From a checkpoint of a small transformer trained on Wikipedia: vocabulary 1291, rotary positions.
MLP neurons of a small language model. Each row is named by its layer, matrix (down: output weights) and neuron, and shows model dimensions 32-127. Each number is 50 + 10 x the weight over its row's rms, rounded and kept within 0 to 99. A neuron's up and down rows have the sign that makes its largest values positive.
Before each neuron's rows, "fires before" lists the tokens most often just after its 100 highest values on Wikipedia text that the model never trained on.

fires before: "==", "In", "H", "A", " He"
L7.down226:69 52 36 53 47 45 62 33 45 46 51 63 68 49 48 40 46 51 49 60 61 46 41 56 40 37 51 46 31 55 57 53 46 49 56 53 47 55 49 61 49 49 47 51 47 56 38 47 62 25 51 39 57 57 48 54 24 49 56 56 52 66 42 62 50 60 51 57 70 46 34 58 51 50 56 40 62 51 63 35 56 52 32 34 43 51 76 52 33 54 50 51 57 54 50 72

fires before: "ation", "ed", "al", "s", "et"
L4.down233:45 38 38 50 46 57 40 31 45 37 65 48 34 44 49 44 33 46 50 53 60 58 58 38 44 34 57 70 42 57 43 43 59 57 37 46 54 54 49 42 34 38 47 55 62 45 45 50 47 45 37 29 53 36 41 54 36 46 48 46 58 64 48 61 52 41 66 43 49 51 40 50 52 40 46 59 45 61 63 64 28 44 43 59 62 40 55 41 53 30 51 26 59 44 48 59

fires before: "ad", "ack", ".", "ade", "uc", " |"
L6.down246:42 57 52 66 53 57 55 22 44 41 31 34 62 47 55 38 55 47 46 41 56 29 49 42 60 61 67 58 71 43 47 50 41 56 42 39 46 49 54 43 61 83 35 55 54 55 64 41 45 47 39 43 61 48 39 52 48 35 57 37 58 55 57 65 38 53 52 48 53 32 45 50 44 54 46 52 64 41 52 50 49 65 53 58 61 49 63 42 44 51 44 61 51 59 48 54

fires before: "velop", "il", "ild", "b", "ath", "g"
L4.down297:53 58 58 44 48 66 58 67 44 49 37 38 55 50 36 51 38 64 78 39 48 59 46 63 42 33 60 39 60 42 69 46 48 73 54 43 56 55 56 53 43 36 51 64 37 59 38 47 33 54 47 78 43 62 59 41 58 48 65 48 55 59 62 32 40 58 56 54 51 70 59 46 53 42 55 59 56 41 57 59 44 51 44 60 54 54 51 59 54 64 55 43 33 42 45 45

fires before: " ", "ress"
L6.down12:55 52 42 54 44 50 75 44 47 49 39 53 40 60 72 56 44 56 55 41 50 53 57 54 65 37 26 36 58 53 40 45 50 38 63 52 55 59 60 36 37 52 49 42 37 67 36 34 46 37 55 30 55 53 51 44 59 53 36 39 51 56 35 44 50 39 58 53 40 66 61 46 54 53 53 36 41 60 42 49 59 59 62 46 32 66 37 55 59 51 44 44 65 59 36 61

fires before: "==", "H", "In", "A", "S", "The"
L7.down389:47 60 57 50 46 52 45 30 61 47 45 69 55 54 71 42 29 58 41 63 53 56 61 43 56 45 44 51 61 47 46 34 71 43 54 62 50 55 58 64 46 55 49 46 44 42 48 50 48 49 41 32 48 62 52 41 38 61 42 41 44 58 51 45 35 48 41 53 65 43 40 71 35 50 72 53 49 51 51 63 63 47 62 36 58 67 63 50 57 47 59 42 47 71 42 64

fires before: "==", "===", "=", "A", "The", "In"
L6.down26:56 47 53 48 37 38 40 23 40 51 52 46 49 35 54 44 31 57 47 55 49 48 38 45 64 39 59 40 38 62 65 45 38 60 46 49 53 45 64 41 47 48 54 43 62 53 49 50 41 59 44 18 60 62 54 61 50 58 47 59 48 39 42 51 47 48 46 44 45 54 45 85 47 50 33 53 50 52 42 58 59 41 46 46 47 35 51 54 46 43 43 74 56 44 59 50

fires before: " ", " N", " T"
L4.down382:30 45 44 39 49 31 73 30 50 37 46 52 54 44 48 40 61 67 66 53 63 43 53 57 67 53 53 57 40 62 54 56 48 55 51 41 43 50 65 47 57 53 43 47 50 53 40 40 70 46 47 44 54 40 52 53 57 60 39 51 58 41 57 27 43 45 56 32 37 68 51 57 57 67 61 30 65 36 47 39 47 59 68 49 47 41 49 58 55 31 41 49 41 66 41 51

fires before: "g", "p", "t", "fess", "ject", "du"
L8.down250:55 52 60 50 52 40 42 46 60 48 63 35 37 56 55 59 52 45 49 49 41 50 41 51 54 40 70 51 56 30 41 64 60 62 45 45 55 62 58 53 57 44 41 48 44 49 45 57 52 62 54 54 55 35 62 37 45 31 71 42 44 69 39 48 60 56 25 58 52 50 37 54 40 45 39 35 48 43 51 35 41 64 68 66 42 61 49 50 36 53 34 56 59 47 57 63

fires before: " ", " C", " V"
L6.down250:50 49 31 48 59 62 62 54 46 63 57 40 44 39 66 45 47 39 50 59 52 45 54 37 44 47 35 50 62 41 54 52 49 67 47 47 47 53 44 47 48 56 61 44 37 39 46 61 53 57 52 57 66 20 45 47 58 50 45 57 63 51 71 47 45 55 59 55 57 64 52 48 57 62 44 55 54 52 42 43 43 65 46 50 54 45 28 51 53 50 79 62 61 53 46 36

fires before: " He", "==", " H", " In", " She"
L8.down119:66 49 49 57 50 47 53 14 49 51 47 61 58 46 54 47 34 51 30 67 45 55 55 28 53 40 52 35 59 57 42 42 54 61 55 50 38 49 47 47 63 36 39 65 31 64 60 24 64 43 58 39 29 33 47 66 57 49 53 54 39 44 50 53 44 48 52 48 63 48 30 56 48 58 48 62 53 54 56 45 55 38 50 51 55 35 53 33 44 63 56 43 62 60 46 49

fires before: "ten", "ed", "ing", "ice", "s"
L6.down236:44 48 55 50 59 50 53 28 27 58 41 56 40 39 59 53 54 41 56 30 30 64 69 42 51 57 48 45 47 62 36 38 48 54 62 64 33 61 59 59 55 67 50 59 44 37 45 37 50 50 49 46 67 52 64 47 47 67 62 49 50 51 33 51 67 63 54 44 54 55 51 59 49 59 49 55 29 61 47 49 58 43 58 45 53 57 34 39 58 54 24 54 59 27 43 56

fires before: "ers", "ed", "ice", "ly"
L7.down25:66 63 47 48 48 49 60 51 58 44 56 40 35 44 61 39 43 44 41 44 41 62 45 48 49 68 36 54 32 50 50 41 38 69 51 52 30 58 40 57 48 42 64 45 32 46 52 52 46 59 64 55 51 56 43 41 64 60 42 56 36 52 52 56 60 54 31 44 48 43 58 58 48 39 73 54 52 77 46 52 48 52 76 56 54 58 48 29 49 44 48 43 39 53 53 48

fires before: " ", "ce", "ap", " D", "an", "ar"
L9.down163:53 55 58 53 59 49 54 69 52 54 57 42 51 44 55 56 47 49 64 68 31 46 38 60 30 61 58 58 54 43 51 53 53 48 50 41 55 38 53 46 56 58 54 55 52 62 59 59 50 42 50 54 62 36 42 75 70 62 56 38 51 43 59 53 44 47 53 18 39 56 62 49 58 62 36 42 57 44 43 70 35 70 65 42 60 44 53 55 50 56 73 46 53 35 45 61

fires before: "-", " "
L5.down443:41 49 49 44 60 54 80 19 52 52 61 42 63 53 67 45 60 55 41 56 52 36 53 50 73 47 55 49 28 49 58 40 43 49 66 53 60 45 48 50 40 59 37 54 52 53 36 27 49 53 59 46 34 53 52 44 46 64 29 68 49 44 60 42 39 32 30 50 50 50 49 56 48 49 41 43 44 49 44 46 67 43 51 56 57 48 39 59 57 65 41 71 77 52 56 63

fires before: " ", " T", " V", " Re", " G", " L"
L7.down431:28 62 48 54 60 41 52 68 42 48 50 58 55 51 49 47 64 49 52 45 39 51 39 53 44 55 47 45 50 64 37 63 46 59 28 57 51 57 49 39 55 54 61 49 45 50 34 64 56 38 44 71 62 40 41 58 44 29 62 61 43 50 68 49 46 55 63 48 61 48 60 54 73 40 57 47 74 39 44 70 54 55 38 35 54 49 58 50 49 46 50 64 39 54 53 42

fires before: "and", "ad", "oup", "ound", "ant", "ade"
L6.down428:45 54 59 61 51 66 45 35 52 43 50 45 61 64 52 33 73 46 54 46 48 34 44 47 42 55 50 36 49 58 51 48 39 64 38 42 40 54 42 44 44 43 56 35 50 49 66 45 58 24 45 51 67 57 42 34 43 38 55 44 33 56 43 50 49 44 51 39 51 56 72 55 44 40 58 52 68 39 64 53 48 48 43 49 61 58 43 40 52 50 44 54 56 55 40 53

fires before: "ers", "ild", "il", "ly"
L6.down197:64 26 54 53 57 59 51 32 55 47 49 44 50 35 35 52 48 64 43 32 50 39 40 52 58 37 29 58 67 44 42 39 48 65 60 46 57 48 41 41 53 41 53 47 55 39 56 56 57 49 43 52 50 37 63 46 64 40 42 56 62 53 58 33 50 50 45 51 43 55 48 31 56 50 65 49 55 53 66 55 60 39 56 49 61 64 61 92 40 52 54 45 52 62 42 47

fires before: "pe", "oci", "emb", "ist", "ets"
L4.down339:60 48 49 34 37 47 57 66 33 61 63 32 51 49 39 46 45 42 60 56 45 50 56 50 50 53 47 39 49 47 49 44 45 58 52 54 33 58 53 68 43 59 48 51 61 52 42 66 28 33 44 32 55 42 52 62 51 61 60 49 41 65 33 53 62 34 32 63 45 50 57 43 53 41 33 67 58 62 52 42 50 53 56 46 36 51 58 43 61 60 49 32 48 50 46 54

fires before: "==", "In", "H", "ed", "A", "S"
L8.down392:49 50 50 65 51 48 51 00 55 46 49 33 57 39 56 59 62 61 58 56 53 51 30 44 44 36 60 57 66 55 48 32 49 43 53 60 59 45 46 73 40 39 49 62 60 52 56 42 45 41 52 41 45 46 58 41 34 52 59 33 55 52 48 50 52 56 45 46 34 60 49 55 37 40 59 57 55 52 38 48 63 50 55 54 48 40 58 38 47 52 55 43 61 37 48 58

fires before: "ing", "th", "ed", "t", "s", "ic"
L9.down143:33 43 38 56 49 37 56 63 47 60 37 34 51 53 29 41 48 40 59 43 62 46 67 60 55 43 64 65 42 62 36 46 66 51 56 62 47 40 42 43 48 53 36 46 49 55 42 46 37 42 52 57 50 51 49 47 30 41 38 60 45 43 49 78 39 49 52 64 63 58 50 48 51 52 72 67 42 52 55 53 48 49 39 72 52 47 49 34 48 50 34 54 69 45 49 45

fires before: "==", "===", "In", "A", "O", "S"
L6.down432:65 53 59 59 45 46 55 17 37 53 54 50 57 43 58 68 41 49 41 65 61 46 50 47 46 38 41 37 61 56 51 50 61 63 58 52 40 67 54 47 46 59 49 47 38 59 64 56 60 50 35 47 45 23 63 65 49 51 58 50 49 46 51 59 53 61 35 47 61 47 38 51 44 47 49 56 51 36 62 52 62 42 56 40 47 49 48 48 53 41 64 48 55 58 44 47

fires before: "oci", "emb", "ist", "ets", "et", "un"
L6.down371:56 54 81 56 47 42 50 31 38 28 67 37 60 65 58 50 43 37 55 49 49 53 55 55 57 56 77 38 53 51 42 63 60 55 40 60 61 49 66 70 49 42 38 76 59 46 50 57 33 35 48 45 48 61 55 61 46 58 58 43 41 65 46 65 47 44 40 52 51 50 49 48 57 39 43 61 64 52 44 59 54 43 52 55 62 63 72 32 48 66 53 43 48 44 62 37

fires before: "ed", "es", "ice", "ic", "er"
L5.down9:54 53 47 52 37 55 59 45 75 58 50 55 51 50 43 52 45 52 67 39 44 69 58 39 61 34 35 34 43 63 49 45 34 54 40 54 41 47 42 45 39 33 44 48 61 48 55 47 62 40 47 48 31 57 52 37 74 66 62 49 68 47 54 35 57 55 32 33 44 50 35 65 49 40 45 70 45 45 56 46 48 34 48 47 55 63 53 41 73 43 54 46 56 36 52 63

fires before: "g", "duc", "p", "per", "du"
L7.down393:42 48 58 46 52 52 34 24 45 47 40 42 66 52 65 51 46 45 36 52 47 50 46 70 56 56 61 50 51 45 47 59 63 46 56 70 41 53 47 36 53 50 46 55 32 44 53 53 50 52 44 56 48 49 49 40 70 41 66 41 34 60 57 50 30 61 41 64 29 45 55 40 59 55 36 44 47 48 52 35 63 61 48 43 44 39 45 38 56 54 63 51 43 30 56 55

fires before: "ed", "ation", "ag", "at", "er", "lect"
L6.down129:37 53 31 54 46 69 16 34 43 45 46 56 69 60 59 55 52 69 44 50 55 53 62 36 38 44 55 58 44 44 58 52 54 35 43 63 55 42 43 40 47 53 38 45 38 57 59 49 51 53 52 51 47 43 42 49 42 37 45 56 55 57 54 35 39 47 52 56 43 66 32 37 58 57 54 39 51 54 57 60 59 39 48 50 54 63 40 57 50 56 60 48 63 30 47 62

fires before: " ", " R", " Comp", " Team"
L6.down284:38 52 37 39 45 59 56 29 35 59 45 58 41 48 34 51 66 45 46 58 56 47 52 57 65 45 61 47 60 52 37 37 55 55 52 58 52 39 48 58 39 29 51 49 54 54 42 63 43 61 55 40 43 61 37 39 57 38 50 36 42 35 55 46 59 36 36 51 41 45 32 50 29 56 50 31 59 46 53 43 52 64 30 40 51 32 45 44 49 32 48 46 46 63 54 46

fires before: "ad", "ack", "uc", "ish", "ou", "ade"
L7.down163:30 49 41 58 54 56 40 55 57 44 46 41 58 55 48 39 45 60 59 71 62 37 46 56 40 49 47 45 63 35 53 59 41 51 49 43 48 52 51 45 43 50 43 41 49 68 59 24 54 46 25 60 43 72 41 38 64 23 49 45 44 57 50 62 43 54 52 50 57 33 53 69 43 37 53 49 32 52 46 49 39 46 56 51 52 37 52 42 41 52 53 60 52 47 51 50